python train.py --n_layer=15 --d_model=160 --n_kv_head=5 --d_mlp=768 --tie_embeddings=true --init="trunc" --init_std_qkv=0.0586 --warmup_steps=200 --schedule="wsd" --doc_mask=true --steps=4165
MLP neurons of a small language model. Each row is named by its layer, matrix (up: input weights; down: output weights) and neuron, and shows model dimensions 0-159. Each number is 500 + 25 x the weight over its row's rms, rounded and kept within 0 to 999. Numbers have three digits each.
After each neuron's rows, "fires on" lists the tokens most often at its 100 highest values on Wikipedia text that the model never trained on.

L6.up536:502502492469484482524488468522472472492516518525513534500495487470440502555527536526536519465486477493504493547514537511471488508529497531503537484476532511463484513552496514502522519463567510504498462490479468507523533452488524533490498524584515495482516495519522508512493504516456468506524526548500475547460499489474493502487511483503511531487476522479484511507510466466534497528496492467507493498462483469496498535476491480482465466517490500485494519480553492480448512475495515
L6.down536:512495531518508512483536517513497466528489486495474468494517499457541487518527480512489530482548529512460534519487497512468497476538545549507491506541429467498514503517476501495499503467487497474503548491535497549491554524513507500499459485463488517462503507472517490450493441510502528500470510464479558464478490488526540524484503486511499512518511506530523503488493442501505491512483469510474452503526504482517489476496511501525475452493503480495535522467476477519551472531483513
fires on: " the", " and", ":", " his", "whose", " with"

L6.up405:523478458495478526509488540514481527490481505506500478510460516508460499519506489527521512478509505509506513464533478542480498519492534463460482466512492502481480497479558501521522486480491530464465480491492550507481509460489493518484485533495468504493462511547515512476492509502476470549524521470451453533513532521485473514506457501527527532522468526507485510485464509485512498549480532514533525493500459491495532532466489503471529423500472485457487544482487471526455525486502510
L6.down405:448518517533501511534460515470526551523476475527480530461535493482492490467521503493517510536507494499553486492523537474443521491535505522483507490548496482480471560476476478480508490519521496495554478475505506475489511516484506448485482533494504524482517489513499521476504479486546534478456516515474504506520544445504484502489492526509509486530507493467527495516513478493506521492501521517490489474522503502511522471512514466448441528485504466470566529537482493511487448496504491
fires on: " the", " a", " his"

L6.up283:466501510511426494507507514530463526540488525511481479541474503526494533528506500547482543459508512474485487503565537484544505522520491502526539532463444492540504479492504501478498496513512506523494480495512514482512459501504519492458494495483524479480500487489464479528495530463479517528496494524541465529506491487485512504485515460528519525472463481503530493516490537526501510477488529480477473509497499504447475515454530534549449501492505499495520505528473533462490464500554528
L6.down283:437486493451469468509497549476525501511517558477474481494512488501523469532486493551475517522506531476531504481481517519483504527487471502541476477532480563514477503428495494510509484513524488505464486483489542494542481496516514467494489507488488463506515479496504513486561523482511486502515506525517482492493521484484537535535518478482532510481494520491536500427481513484513465485483508555527474486498486473536493517486503481519529550503509499478452474530493489479496526504483546
fires on: ","

L6.up187:491529518499475482458479499502473516466454509537533497500479493547462500488509448507525514489500495490479533539516466510529522451495521539544486499481520487516527479498485482498441519556488513521505459517507508472548481505497485493501517535493480488484518505542493508485492496524478470561501509511516478522506513550492522482496465458509497502498555476500473496488496525537521476494481473450484563510496537510499465502482532524463503522503528493489499535459519529563498535502485481
L6.down187:486489516459531532521544530518496482502475515490527525523501511475490505523496484470508518541570525472500513463491533501471451495474484514524502535480526507526517527495481493533465525469490466485493493494480531475493448485504511485519515496425552532523439562542495472488490510529500480527489474525492505485529478508528495518520512513462466512512498515496487505454468485462469470525506508456481507471555509514510529500485489503511505475538511488492525504465503517490455510479475478
fires on: "ing", "s", " giving", " its", "ine"

L6.up476:485501479546492480510547526496535523477450479530460497511477537499458568519518497533477507503481489498495490495535525499545505515509511502507512495496492475487544470440512484476504537518492482506495511537505510481503480515543482548437484513461444480524453485496467510474524489514498498532519498495465507483522529472490529484488465450520479520500511488477475456471477503503533493471522520474523503497485486505512555488465496518486503474498524536495468519530474494526498454542529478
L6.down476:480505487502522469550533518504461504467510546479498498512547494509513508471463509484520503552450545473515493463505515534505444454541530484495551496508476469479463473461476505529477537485495464465504472468487495501490441485514507510508513516524515484530511525534503500484515523526461513515513499511535500497518483521504491523553455502504468529504473504501537516476471508506492442511482463481520502503492514471554501524485459489536491534507509474503493478495499509501504542477547480
fires on: ",", " in", "s"

L6.up539:455519490530488481492511483512512501493506529496452545501483529472510480473510471532499509491504498485533463509508517527508497558490519512473486508489504505535542519491483434478521520502532517515482475527522512482494477514499501548497456530500507486469466536486495486451501516512487499487503514486536501484499515514494468502504515510523517462471491557530477451485538516498522505536513531451503541446456510483486569460495514493432487464491479477505509510486499498485464518545547498
L6.down539:533485528492504496491469505505525498537487519481491468494498488493535535512484496499506551537467520503510499507504472526487495496512509482518553459460490468526490507562538554487479486515493457488484495505465506489490498512524475545490538475510486483462539456500480497506455464493501485507524480494518531512518511472499498502463515541494492567504506524497552528453521472460491503471472510495494499491501486455538509499514545475530469521551486501473494509448475509491523493476566466
fires on: " his", " in", "mp", "d", " a", "gli"

L9.up31:490494515487500501526496453524466534486507503487528506531495504522495544514511519496537501480546518531471459524524501509499528549513532491511494473538566505545520470477489532539486507508491492549505476513518473530468461486491479474504506510487486514488508456502446486495512507532502541523534522509455490471507520468482462509524492496503497499454517504453459488521470456455503487533498456462475459525504511531507513487485482533475499518466494469501468508511480535524494466472477452
L9.down31:504465510503520483524499561470532503497533493553443528497542507493560496494532441441528505489488524481512507557527496492483479515502550482516516485531535485504504480492497479504531518556530473480509532534505492492489534480457526524479460489524520543476497532504473483457500479512492499475514481500462495528521501482502492468519500476478554488488516485508511512455498508456478506544519466493490518496527542454489496473511515477482497516494517486474462486505500508471490492482525532
fires on: "s", ".", " ", " the", "ing"

L10.up383:512492531460535483473504465498458517497523466531523529485508468481483534493514500485427513490511480492521462473533523534514508504521530502508473539545547497493486490501468523486502514483492484584508488466500471487502491492468517498486469518541496561479515502544521510510555502469480460481483521510539495542496527483518481542565492516515502467498503489498531492492501497478507515497500509491490467480505460488494515461532474486488498541475507504565524514485510524528494500481464520
L10.down383:543498510485499515514508522479528500532478515484479510463472491480487522471537530481472549506502517498496497526508455522471499496528494479477526533488492471497500498522515501528457525512464519477504530484497492524526489508519515493485512516485513506473448484468500475484493484518516529465543506462479531472491485439538511480427504492514510481503470526515503441515456496580535549541500492454506515496501512540516506517479502510480512512541487485459457461497539510524522458480507508
fires on: " the", ":", "=", " were", " |"

L7.up678:504531519491461510469515537509547509492472522467507557534508495520552418507530515494471536469492514479475489515473490487518493535479481480498473479533541494505482531510508460506468483499531494508480497486483496495469450553485533485508513491471493517490498494520494518473565448529490449517502509500490525497482507470484493469524533491485507483478509480511450504508511532505484465533508520481505511489517504469520512510502495484548492516481469540520462513546523536525514488489469442
L7.down678:549555446506511546541485461510495484497539511470478451497451502527517478511512481499498487498496488498522462466523521491511486512516509478536499512504485472490519486478505561513483494479472509510482494486476500501490483418516501503480496455454505565557503485476527540532483481506476504487519555474497508504481530512504514470487518509520506510513505489558469511498473512487528548519473468477464525499487473523444493501522522504476506481538482489493514492522527489499504519536501460
fires on: "d", "s", "st", "t", "g", "th"

L7.up698:511511518508487520460428518511532494486490464549504468506511482484520474472562498499517502517507496476481467521529528509507491499486498507526503513469514483495501544513503526523437527492542536520492501467492517530496466512479510470547482517432479513518542473500510513520519498476499473526490490507513459469517499527504501468562498508496517482473496514513481467510479470470580492533487480490508462515491501471464484516503506504489482511487528522470523558508513496552526464546491495
L7.down698:472490482552527524520490478490454534490536493481502487495525522484517502486482461489483485522530532462512455527521474477450513478495510513498492560507472467512471494463489469492539476519519503491480456521522481482477497525515464512435500496541457505506492516545508500476509483504491479495508540453509511523474498487503489486533516514506498459456531486522496540509503485463489454462547532521529497490517486525472485579496506475505481560500500496507509495505504482504550529497517523
fires on: "s", "5", "6", "8", "0", "3"

L9.up147:482507545485512514523479479501493515459525510533488534529539526464514508534494504515511502467530516519438518526506479530536527481507467492478511508528493479452504488490486491496462515456489470492475518485532468522548495499542505451520472463519476540528501517532486522506445537517504510483525492496487475494508471541506476500512481489505515460490516506515486468529441507503467518511466504493541504469515518488512498529470506453507496477517488539539423513522565493494503495517519508
L9.down147:462521506510553479484525544515533483475489510505508471525553481494517472496500475480494496531521493497532505537481489502540490493490477480492490488556488464499482460472501488476519530489545499512484501472500506462478454495500514512497521455467524491502516498538536496482499552486519461504486535481492512515515528511471509523496454490514505476480515518558553486489521523475531432470500538491459507517456470543504448467496513509496481515538501441527511486500479509497540499532486507
fires on: "s", "2", "1"

L11.up307:515536540501488455511466462478506502503498521518472492485528503508474482502529485477472531509512519465489502478567502497494543548488488467531478520466501477504513486474464451470482455477516540532499470488506457531526498511488500519516488540510495470503478541455472487481511513545503520501519508512499511452517458486527512499513488473487498527450473495499457465528529475503501510530509531487509551561534516501473489489501507519536512486511498485473454541492521514514554471502467493
L11.down307:466488468518491487477517464480562510507504460497493552550521471494437471504488515498526490510497507524504451498479484492540479495517451500471515476496531453517483488510506472513472516473514530445500576464524523479536526524503524499540492527462468495522490471489484542522505496461512504518506492471508498516512495502479502510535484503539544496517508496506531471496510514475499512503512494516498530538498478516524483488439487498506533506473492528503494454504492579512461473497499519
fires on: "ac", "s", "d", "1", "ad"

L12.up269:495492484511491486549496497497489544499483479471521569486462491514515506496541470525501501496502478475483476495491514496502492507516480515484501497488510528483440480472441468484473500542528507531522495508466504489507496526532508499502476562490458512505467541472508466503490517510506497534515485460473562493511469457487508510527466454530523490512534496498561508482484537483522499474506512530507486504495432488558547501521535508481487464552463517513506504509528522512532499506521520
L12.down269:538515499499529529464500501525485494531492499518465520472531495498492548498431514528570457521513491556519501470525487494491511529492499477565506479494454481502507505507471518554482519473483466488517492474503507486505515489458472522513516482512495514483508510528513529549493502508504467507516502535522450511465516511528488464506485495479522552499507541502497516517446484478481474491521524495471476522485486489527499481447497486524541494443527451500463495504521487481488534481504463
fires on: "s", " a", " O", "regarded", " Ho"

L6.up109:521479479504496539507506512500523477510492496457499543511470471482511541501471533470508500463476510482534495468479469459512450489521492460504523500515525475539501519537523488522495524541558483486484498527533489480493478518526510480520475503499477461529474467478517520506482511448520496513502547494513466498518516501509457454503467468495501528490478467572497508469447501504498499529482517502470490541496475449473482518516486471493532496517541511504493525520504440509494491460554497
L6.down109:492519536503474527490542505515523524509495470536497525513486490484546531543467510518496490510468471498492510521506513491500490532514516465523545463471448525475458495505525501480491511475489532460515500485483515506482498465526475485544494510493543537542500521517509496454520502496483488487502527488482474507502494512479504494512496477490544528516532501512501487452525414492526465466506475506553468520495542489448561448503480493485530487475474511471500485513497509471540488464461516
fires on: " of", " |", " by"

L8.up508:481529494498487494539482531474510493490535489507518500513514515481536499510507485483487484473463478501495494505489478511485453535551444460454520502522524529489485472526470468505453467472513464503463523479516486514513497493537516507507520517530452462439481497512488487484498485497469557510469526551547511560533503474483472498510464499481543504511501520483491521522506498511524497517461512526465467500478541501536473503518480496461500490539554496515533504462540526513481512498511465
L8.down508:465500503517479494527480478497512507490522460507486544451496505483508506493509445496512510493543514530491492485510525452513521504482500490528530473479502506452488469456506489465506531487500527534543462498529501497542486484526513533537532533480509507508518495452472484506520525501521522492498490507473501488494516489530541497510553489553507484504529522463520465505533479508458467482499489451492508520489491488519517455522491528543498492461477506471512500521518494448435511492486586
fires on: "s"

L7.up646:497495498479469475522437498493485512508496490526506497490501486480521512520507470467503515490550531529466529519499488508483513497501458472509541496499533518503460483512509515497480482474528493531534495489511453496524469489510524444579503499506480518502506498488482485503487464519487524536509545513555469537536517520480487481528508473518554508492483529468471458493469471487506497562497506507524474521478525514506500537496546474435478486474472498493492508506564516515455501489482456
L7.down646:490494478509484503527457504493513506468486473519468536500532561532516487529516436484537504504561492492503473499506515465490505538557510490532498509493471507459427467466491482506509504479517529553528505544505467535513486501506513546480522477499510551501479480492487515508503490540506461511494523497479485490517499496478494483503502468494479440459512547502525540468506516524494472456513511472486538536525497484487466494501515498501508461509516502471531457502468515503456525512486497
fires on: "s"

L8.up187:513467513501499516481470509506484532521484505487523480512516546500523465513528536513490515484506512462515495487487460493534512520503486461518486491467488488521503515486487491462520483491562488502511512480526499482457496539477481513538510511508445519488524508503524493449493472496501491536498487505529474497540489463497436515470550519484470458501491457505455510526531495499555487563542494488476516532484450463522490463521474501488531510495482518521497511494491506550514513523417498
L8.down187:530523513541487508525550504498540504502509494479496511501468502505491508515486524453514478502448569506540536501494490465483483504486474441470532491523446481496483514504507499565490476506506510452477504536462510498508530512514467510509485475456505513515528485505470489505475535483504532514494508507503530484519520561496523485505437532503489484527530474493512500448478513474452496518557474472461507485510509541484506520479490482535479493535490514526501490529477509536477483481489462
fires on: "t", "st", "d", " place", "1", "est"

L6.up548:508480483530473518485508446515511530483525484509526509455476479504549488532529466508507513479496478505466507503538490472526449472491518533496478510511451485519486521558510488476523486528516464480518491534529487507492479537529478493483490526517466486489480506494555488513443469498502481476524532484525504533451503485521470522470473443464511501509471491547532484481490447523526494515497491498500513535514537469503463553521473486516465471485498519515492526513507491511508507438514522
L6.down548:510545507517484497501498505468482521517546512500490527519540530451490536506502531459475516494501479484482494464496525500482533489465483490510457468499487522448514513490500405497469524517485509511487510474510497501517523478509487514478487452519511496447465539507483494508524480475513521505483480572456510478486524524505488509554491501511508453534536528502494525494480443485528491490471521522459531497534489496498520488533541531500531526505458500486518473504470511479496494550506492
fires on: " and", " by", " as", "ca", "L"